{"n_kv_head": 6, "head_dim": 32, "vocab_size": 3650, "attn_scale": 0.347, "beta1": 0.95, "batch_tokens": 65536}
MLP neurons of a small language model. Each row is named by its layer, matrix (up: input weights; down: output weights) and neuron, and shows model dimensions 0-191. Each number is 128 + 24 x the weight over its row's rms, rounded and kept within 0 to 255. Numbers have three digits each.
After each neuron's rows, "fires on" lists the tokens most often at its 100 highest values on Wikipedia text that the model never trained on; "fires before" lists the tokens most often just after its 100 highest values on Wikipedia text that the model never trained on.

L4.up69:096100152117175095122161132140102153148088120151142135100138133157089133105084132127171106150159108116111139135118117162114137196115148159168103165098128165126162149103126177137149125129156164140168129146125105148110100116162143069128099110103119151126132117154135141105130134142076105111121133150160148122110119107140073175113122146148092114098143122129104163105199095111140126130142125094106147098098138181096140143147101106118111095142131149140149091123131101122126137100155110116105157106132137150114150123135099129117112158094103128131128179095118143128120141122086126109
L4.down69:131086130098136123134143136114136121082107109150152110066138109056142115162112126140118101133144180084129125168120118142147161094129191113093106158151072129108132133110106139116121088130155128139156142150118146121149121117130103111137153118089128149113155115113193107107117112095139116131107155145183132135135113136161103135117123123113109137145139147128060126117120126136133139122131131114125116094177191128147143133154128098147126149106120115136172108113136081111123154156123133141119156100166158151133108099147151150130143133123131160147159193141089124160136098104163098134
fires on: "\n"
fires before: "-", " "

L4.up38:146144086118122182089126097147155109129130170122120100154123069073107128130146170132167146111155144116113126185075102125129106147145145095145099135127105106107136122131115112173169136112131083132115148088075163126113134133109118157129143142127156119130112147091078176092137098149152138132145113102095170104148139143140136137132144142121098138167133150152121116149090107154106122097159116114138138087112108129138114168135137140100126144131107124119142124119124094131143157066108124161098106098125121114100123140118149159122143087111133128108107092093114132095076147090158127140
L4.down38:110188139183169062113115151130143170178160117145138096130099165138121132140114131116133094130119167151131098140128127098123131119079122124122150164174121149136125122174121113107136162141131180177125133164147144142174147118144109100111133146124121146105153163179162131099119108146147084126093147084134158136174118123123130156112135116141134179176163155087145097137116118149122185118100119150155117129110117120131127129147110122149131150152123096162127142106156126100116137112133164149141103139170164113156134107111182147137115148122163137107135142144097145115129131134149133119
fires on: "9", "3", "4", "0", "5", "6"
fires before: ",", ")", " (", " |", "),", "."

L2.up432:141140120121088175091089148128103122146143116117129114087086109164105160137150137144146125155100110152127153130141126139149149124100106144155119123118148135106114100091095084107120150170134104072120111122118085172168131171133128180108126088147133116111130132121113170152129083145152086119079140141124101146140096115049091103131113127113160116145105109119131065094112096157106114110147123126135137106137131129148143137157174128132161142124171135147141148131125096150159109105118144102133139111054135156138115110141146164133135150154105137128135102125122146132107164165129129112
L2.down432:153143131111117123150131145157121153104135147130141125136093090124131167173163126117192141094095137114085173107109156135147137149135124118083085110144128146120147143076140117161104157114169128139120117108174167106148128129106145144176111125117141123134103123111083111143135116133172107142109156127129148197125129111142169135108118141120143104137084114125111110134141079118096149129140152118106155122082152158159144125114133129140139122117101143152199149148089102119100095117187151156181153133136135128134117109143130095090107110123102150116146167092164114092134145118123112117
fires on: "4", "2", "6", "1", "7"
fires before: "–", ")\n", ")", ",", " |", "),"

L4.up394:097113136136118143107137133128094146134124121132092148153138155138121125140129141101161122144159150142139121126155117104137150137123145115138137121117149135159145151112159165155097168141141137072135151129122145149133121112093170150112146109153151136151106098071164155131151149124148126154141162098175177139111072128105142100119090145156126113089146162137111151106121160145094145097111108131129077165110133118134147129097132104071113103136167149092148159141160116080162128133125179115097119134124132137117166141126160111133108165172132102122137180094152109120061095117080142129
L4.down394:114111165118104132071116181154126158112071118098089125083128103082134099124124141138094151154145185100142168141089141117161152129144101135131090157142112104106171153115111103107113120130087163125133123123118183095162189122127119122130151138150135173107135149110117129126100101100111099152140189129135134093135166131123149126112137154122128131178123112097136109103098147163119147135168145117100110124124132139160117138135129114152169121104131126120142094087111113089119131117142143113121131131138149138117124105106092089163133112130103114157146148107152101125118094147156098184
fires on: " |", ";", " —;"
fires before: " ", " Rep"

L4.up513:114099141142104146113105132134134133148117069127133124149141111127161100133124188160155121086104160105123129133113141086144163127153130135171126135125142132130103095152122117143154120107157145109105125072104153122121126097103097124102151129109128101130107133114125115131132211157115091107150098135110148150160123126164135153124118139136131109097115151139131082158134143155166100100100146116140130129137184097148127117134138119136161156121091141102128083124104102127169132081102147160115109094161135120122131136113151061058144145112086134099110131112149109161109150085113162153
L4.down513:134163152092123119135133091156099171159154100108109148154116092077114114134126162125071139150101186144146121136145126113096079147138125111117077124159126127124128112151146105110181115162116100143153128164108109068111135112136123129091108145177132134113091140141147112127145125132107116125126107149111124163108124125124113104149168117111112162105078113130114148141119131143140129090145124135094177092123164137137147124131132111158143141107101098106117080075109105149134144138113129133158119184132104143126149166111136127092159127088121105186109147135179108109139124132166110150
fires on: " |", ";"
fires before: " ", " \""

L4.up25:119141146163131099103183148171135146136073123127100113162108102115130108173101172130141117133105109140142118166147070123104133088115133097117075132114093121096142114094130143119135090134151134136156158105127120165065107139128108111129146135166141139145088122094102132096123133124095126098113132096167151137131108070180112110130109140143104075095144082103119147123133114145093105147075133137123133119101113138136136128113152096119150144125142085152136108102149155074115141099120115121101137086152115123132119104093131124123107137189142121132138162113154131119121142095104134151
L4.down25:147092123121152129121140117127124125134138152115092141082125173147115149105137126122136173066142128133110148106136138105185127101134139112106163178132054115123098135133165088152133139127090108124106124101133145122128096147169166138127151085098118138115150090138132113088164133159099171125110087175214127116091110089144108127069149180127164088111134133122111128124137096128130129135125144092113130117116169141153110139095125121153135094091117155146171115137114117144146156133140114148097127146123145144118111134167138147115113150155135136133158133087132126119134128159145111139
fires on: " |"
fires before: " ", " Succeeded"

L2.up259:164138121131120116156167123111158119102108099140112099167130133142100140143092154172156130121127171113123106140119098138117142119132150195149093129135110111152185152141135136099112129130148078096184104137098132180066098093104116099125152138150135135159111129124120139117155132110090138111136143108154115119141133131131100133121161132093135125142138126157156132120158137161128102123132130127117115126123157126121151117159107098129158147110179126125152138114121131104144191058146087110118129113106128152120169146115084158089130136112144124115160177095074144096132126110079164113
L2.down259:125114135076135134117116104124131091130133120149099094058117122065145146147173135131100125158127146140137145138156115122129119108151169129118124144160073118074126154081139129109122097132110118143134078149125139090134146108139137153091132151120158188127150134088141141100135100119136125115131122162168117102138127123168117146105146105096139146152129137097080136138172105149112096104112170097126157128116192143155104126140110152176124157106137120144172096130124112103131129148142107144171159098135145129136093129167127122126148111107116115149146177100156141113146122130137082168
fires on: "\n", ")\n"
fires before: "-"

L2.up168:127136110140146112153114144090160152104091128123130097138116091143144119134133135168143078116137108115131124200103141152087109177150090111166128108133085151160162152130122151130136133180098118096144159119166107148089115100110099102156158140136127099135073083135127103115126132129172130135077136118116116124131140144098121125128151158099134109163124081144115172105120122135107121091091133132123085165136086130113110131159155152147120109157136129113147140136110121105089097093160162123092126149168096151145124128129130108111096135096134152087100122098068123126137141104121134143
L2.down168:126128141122138129133094169200096064131142117098126146100128104084131091123130106163118151128126133086141160111149127182154160167112153149123126137144092107106155140109106128149140111133091157146095120123143144108161154141102161150144134103128130144135132118128145125115136109113148089072115113135167125130126127126108143156097119117128100091115168087076141114122115092173109100124080111099103114108152169125123116159133153153142148147163136144124162152122103108098132106125146137121133112121140121130112056139096121106156109098114105074147099166101140108120131159110171133097
fires on: " |\n\n", "\n\n", ")\n\n", ".\n\n"
fires before: "===", "==", "|", "-", "===="

L4.up507:104123118155133148147117115118109138166107170122125115139118094087123176104105193175155098119151115120130097150111145159148111128136108125149101082119112113168175099117134110162138139117127149115099146147131132127113159110107135124128093061100119096108190129129102124111184111158128135121100121134097143124133154142129100136160160109117140111125125154124132097123111159106121099141131097090125113103099148121120106100156160158097130130117141103130097153141096124139114111091125140159168148080138166132105085131124135146156136119179146082080110143118127085114095163083144115138
L4.down507:141150121135178118116128158130160125118139143138131105118106150138146104136113100129091117147104093142136116101130116138051120172169154092143152105131119158151114117162116161112156151129155156147125164160127120116130152079135114097172142162146166154101194102119148131088075159140165138118137160139113154127135103100135124106115135102150110171174130125138084124101153138141092132143133128118103089153091120110140091112131127119117123145161101138132118130122155125042153149115110087155164131150121114115104145123137150141132108086088131139123121133133134126140127158118113161183
fires on: "0", "7", "2", "1", "6", "5"
fires before: " |", "),", ")\n", ")", " "

L2.up163:172169131143097128136106123138137099109117065149097100140114137153124099129097093131199143103151135133112126120153115164094143144155100189110148137157123107157101151199169120093134100152108104144150135096150147156089150158101102103154104128170102140145153108125136110129158128115149152124116111122165106136129130129091116117135136100080150124145108106117131149110138157144143113162120146146125114136142123121140102105133138139129122124180147132104148120153133144134135173089112135093078113131135106156126148118107077155071130147105107142108114126091106126091103105097086153118
L2.down163:147130110100195157112080180157129135099132138155114143076164079102162099135118127103116098115107113114132161106068175140127099117153113104170155134140108112079140085153107139107120120146106158164101123140144108159129119105129144136149133111153142157145141122090121116175119127156127123169100126119169145117113168113114133107111138105104083076135108139128106102143138106087138146151108126111135142165132132114125114087117153126111152129134134097141120140158134133113137104099171135149122169134146134125116079168172128076112122121120130174101128103141139138117139104079121110134
fires on: "\n\n", " |\n\n", ")\n\n", ";\n\n"
fires before: "=", "==", "Career", "S", "==="

L4.up223:120115133106100150074154118151115134122138155111131141115122115067113120117150153131179119115103159124125101138116109157161172094072093099139130116132109109151127162087133148107147109118130179065102132125121159141124169141122121137125116098145142127087145157125114152141108109091164115114092116153111150160065047140126117145123142121080095146145151157152129139135114180091145134117130119118099120118130118139163125137121122180200161108131130126109125122156118113154181094135131122110139122122123105170103116105142164149134143129139133142127111142177115125104114139126132117113
L4.down223:075109112091121094154119108099099136148137135147166163117129085115091117143096071151132130109182077113110096148113117148116109152146146138122131114160116115099178122131112140168101120139143107107138153157146157139168115162139129131150120129158149122156154117101095132101146206142137142101140098114143103125116121120137141112134129132132114126134120107135181137113096114126118136128138132138156129117101133124126138080120126139098117101159173112116154151107141115162067100089175129124120165103182152135121144119129103158121108144113093105174107072079152124136157154103125141131
fires on: " ", "6", "0", "1", "9", "3"
fires before: ",", "–", " and", ":", ").", " -"

L2.up760:087142144098121166141163119110087119146147167098116147112136118105125104102117155162118132138150121142123134104147136141092146132174134158163098088152098138162148125109095112118080155098135135114160125154138176122123104136150129100107120147118108137193135101101119149124165152120091176090120161134130117127136144146122132168186126158102148138127092145094137162130130162069146175134124130158151205132125115142137111126111110130144125112112091139143093159143173135092140118123138136156151118098159155126132131098122145153141098132168108138141089162113143129116168159103115143117
L2.down760:144132118138107119151082130133076129100148137118125144128080122189143120147110079129147136135145129140134109133115139107102128148108137106112132151085117126140123127141137145149161114103155129154164155118113093127151105116133124107170133142193116150079112159096160133145130140181140102138082153124129111110084133116180135144062159108105138162118179142128110098135118097122088129112125143069120109131147117089165145103134113169140139136092160151129121118119135102121115186147085102158121123153144139121135175168125093134152128136107138117106177174105148137125114135141118147153
fires on: "hip", "ation", "ity", "ism", " election", "ary"
fires before: ",", " in", ".", " of", ".\n\n", " and"

L4.up496:121162132113103123155139113122119117133121118137132110122128124114137107122098138129105130156121132172126096162148132148126142167132130175115155161100120105095143081132116136099137129111104128097110058113086136129146163142086103140106141129188117058166086144119101144098100158174120151113161122106078143159121135160140124128102134111152183143136134146165123111141128098125171173122072103102095153150160146090118122132126095080125156129142105130158114118142127130091135152122146133138129132129082125130128105119125100091140165090118122113101105125129107124176137155145085102158
L4.down496:100148156090112170127116142158134141112137083107108108116133115116136117125142134069127140145084175135110134124108066102083076146167095126171147099135163130163125150124169161125118107118181140132137169110136105125114147171175135129148127124155129152080140159163136105103131128138125145146148122114102151140126160156154132149121133117171107178111101176098101158149148144111174121107139118131139128161131099156079183130105087113099139134103145150113126128114135115122144102114120150125181133159139116118127164149097148124097128124151146127128139104148151086119110116105147126099
fires on: " |", ";", "il"
fires before: " ", " Team", " C"

L2.up296:094124130118139101142135136079156143102137127116129147124115110127133123102132115135135123072154105110154157152111149145086097167120118115130132163118101120138156153105100144211138135148150150090132137150141144102104106107090140131165124129131154138118102162104107130083094113135132099140139173077098144156063134144112117121126180144133095106137105127139101165121095083162142152132096111125100130123149101147105128146136128121147157174159153096145136133099115155125122122102138131106109148140164088141113101133098152112149062109159144149137140118096121166111163139089158165115
L2.down296:130128149111148134117093136128132063111131093107113108127121151108158139137164140153113179095111147141153132124137132122090146178107128125101100115182099146110143148154096151107123135127077141152119127136167175081116141115107121133157143118117155110095125143088132114106148100148138144114149104147152122143141124140148069119130110125112148122108133091103054123122115079100141131114134153116114150151159156123139090153133172154177136106128136106122144139133076118071136132144140134167119143118153124129107094111125137138085148106104105105184150158096149125128171116136153080143
fires on: ".\n\n", "==\n\n", " ==\n\n"
fires before: "The", "===", "==", "|", "C", "-"